Part of a small language model's weights: width 160, attention and MLP in parallel.
MLP neurons of a small language model. Each row is named by its layer, matrix (up: input weights) and neuron, and shows model dimensions 0-159. Each number is 500 + 50 x the weight over its row's rms, rounded and kept within 0 to 999. Numbers have three digits each.
A block is one neuron, or neurons of one layer that tend to fire together. Before each block is what it responds to, as a language model described it from the Wikipedia text at the highest values.

Description: Decimal digits in table cells
L8.up90:436420516574561616488508511478553511406472428516459478513553516481524500453515364542530578464536442471503461482540490495511515503488471606437475439546472434516506521554483523577506527434584561619516605539427443494489497463515445589519434454483495497501547392459417493466518481502543486578495556563578444506451451475503527531383545497445514491470510582483456547496552505547441503527484542580550575542458445489613401423548539452449430499462485525510398467526565452541543536505468554

Description: Structured-list punctuation marks
L5.up55:452579499513521521523508408495471456413488602505542522492560476467429581446500498518589480489585535488462548509578575503498575449498450468439439635451482578454493511589507501522445581512483497543470508507474487538567461469498496499567563533528532482440522535591546523453550577496438441538525543571482457454490486483469443575579470575494525560503516520411403429493567487495479473447501465536491399517392513393429459630493404509489536607508475512553516488428530524547538449458536576
L5.up251:500546500456593564546457436562497500527497472448435462592477430440431491474465480425519504551505457484550494497497481605544540516522393469544485531508388469464434471554561498483492482516521442413487466534481366407585490444538485479496589539552444525539436509489507484584569559550531551488524509478559441494511465458485464604423594563523512465566534522580455478417589352477506532462534486515551425512516550463386549559470438546437572520513476463452538477554467570476489448478524496
L5.up270:389574546543501568457420519578531509541453460526445527534405526419534584473625458408426579549561388445473452517483462499483518564506500512439510508472465536433468457499472506574551550486626525571545484492546449456554529467441469408504505452531508500511474428499490477584472490477554553453584572509521504427523419497476547548471464484480560522597423492523502494456590557497521466544458499504593442563468531423458494564454452473438465550532430495518464471556475487527432537625542530
L5.up613:497501528500453536491515482530457434482473469474462378397600530517497520535601509450512444497508548554428512552527444503525521537513470507577401504530487456556504480479396482474503515529535510566601469470481514476510453456602505488573509472448436488453592457533503497390566520521494474358543496412512552456505440536471401511513497565492581485478538483589446428462579494483578557528516455494565534503485471514498539591380433477473600513425494530436480442486559564508507471492625595

Description: Section heading closers
L3.up143:475543544431547525484523570504542564615480482460517479519555498488540438561394518609518517566541511445438476467476517513488495486499445459540490517536489542369508428520543456567651518541514497467435465566527376509554567492575495532606537518503429426525502527527471452460466520455465494541440540473538488549501503485493389517447523355514562523489559492538450479421523488447399448591457394491500574514491548454539571470505591473476510376538496594515515505527479496548482489522460499
L3.up214:467497535526534531516592539503557515542417534463453449603479532443505473619505519459494452461523540468490490466497531528516467494415453450459433486524449429376531462450436568575565576494513566456407479506572493463599449462529543500534413510453395458467455504511398448465535580409506577492484437458512550476460490488494482539469550493479543476634497468552403432556509487425513477566531491409591509586512476499497548510559549456517510527511435460550553507456455477560584505571593461
L3.up541:542511504418533504539561504511497496499378527477411528552437477492473500508566501548536526475481568499420447482475514531540479477447410460546430499573481476474511485525499400604615566497528451391437511485441491580537497492438572519449544402557479501480423473482541491490542535352492546517404507568515453478540484543480577598493522504496590508526618480521447474456485503430529500549488481446533475564527491426372548484579469481513450531595481482506469487589570528526559536488502386
L3.up603:400487587423469553424418460548481553501534516507504406601511469513529562473443486539557532532532489455426503457522566538478390529422451521482518516514523494369484501570459452534644571545579538440404473536529525528573452486549481524578510490448422441549573437548543430546511413395477530502468462484607469579512479565553444468481495435521486506522542530535435534454498533440460446627486445512534497601504541514523471475526481465475484458453518495504464495505502547469442456550556432

Description: Abbreviation-completing letters
L5.up27:589487516531621502536523505508490521564512440574452449452515545441490415539532498475456500509469445571494477587524585580527529494531476566391467367566566497520496459407568540617445509460477434526476521601479503508522595439550430510531484514407469428464457430440461480454545570594465512593454521522438481596538504451463528554488573486465510508463547586555441455524530461472537443509467590467480471475499517493459476404514510451518532477430457528512383452547526417535530488500530524
L5.up166:484512530536545550502463453434450490558482505465529408507465451455512453499578471443567472499529473540417405564569450483516466537561509566475470469581461482604455506490450492576460513507532481431428460488563533472557474556621536400523520551555521525546593484501553348469629560478450460536588456527499504497467468531465512483518488559445519550532510426502372508463511513458593575477585541408624453535482469501530483478424504458483541581464493476423469434475441490489472450502555509
L5.up227:464380506531539534464560536433485548555529564511485472500530508456514465559492495413496516511530477514441463559547523542506385448566454600412496441541425471556504464416487449482554555497517500502488600497509415534536552432582467574571512462538494511528525396508411417402523522606433449555596491518507478546480453499498500420434579470499549502523551478480455478603557407555603487495523489473527527516490495459614445401449531479531494541522458543417501463559514488434493415464555492
L5.up567:474413446538500587496522505457518507527479471474492387478589498500495487515476443541443459566491522464450500553574499517514462506545468571387552428498496491506600440464495558561447503431515568527509540480463426446608512472565432496470472520466543478380488503433521448435505539614513449536542493518458502593471479426450593565454496473448499573469583532472479497602545464527460496438544527448532490510483512516579388463506517471471564508424448663547430499530468514508623444455479532

Description: Complex preposition "of"
L3.up185:504423423525501532520547521468507521550504525476631469581507519532474504419504437531457465503616495522490531428533475518489551518464437569557488505548553454436486480511467457571539477556474579502388554489446410539543563480501416546495509508508475456491448550511421501474373515421486530563587568528555617519403459488583407459587532371563489560543533526442450574504538465469523424502542516466506496564498570436538452383483531476441501463510472547486436465534501548493517517479407537
L3.up424:498443374513491534548584455444498523553557431479554423582531510419501457477509506541483534541499523530479533498576574559542497558434507497431527410570402552511519451493502536496446492469446537477513504493490448505574521475567386510598507474528469446391497466467523403440478568458421547421579498660482592629483404448482462517512474503507525562498506457524478478476544463454518501466573609483532464516480449429532420503447509511519575457587534565546474485510497529466515490514448431
L3.up486:500450517495468494488453541489545548617521495499529418608570512506482452432495485528538519557486468487522541569514527544450531571469432496471472405634453554503467423438513495591462432488510563501554572534506433468506500511580414472456585575597506442474490484403504543503475483453451479491529518482478512600421492484493431407505455508505490595433444466528465594555563525523468457564457488474403519532537467408537464438461539493457494433506489622392538495532460585441546411514484532
L3.up622:471441463531510502466586501437497461553465491437491391644529499450548432451489502548446546535562585511504523606552476539510508487397481537505491412542465543442581431514444465641451521530492445466473492511468513505571540559531458541580472594535484440463519509422397410357464562487500573536519479549525586574428468531504511516494584390506599545510521496502448577502555490457471487509476476428449489485543460462548461481447532537465486497521556535429506444515447500521551525451452513

Description: Section heading closers
L8.up235:445488518471563544453478472508441509457560487554448465497503469385504444509494438510574429490555496455417472484508519532496567548484434377495466468508529587432535561532492467536591531494608469502360505459509450476592513485594503524624540503585489435512532474491527443560566501352513514581544529462471560549505511581474382524521511502493522552486501473553362535510506405420523527592463467515592509500475456476497503527523558454450522551486435496531525549482551511459423504442518539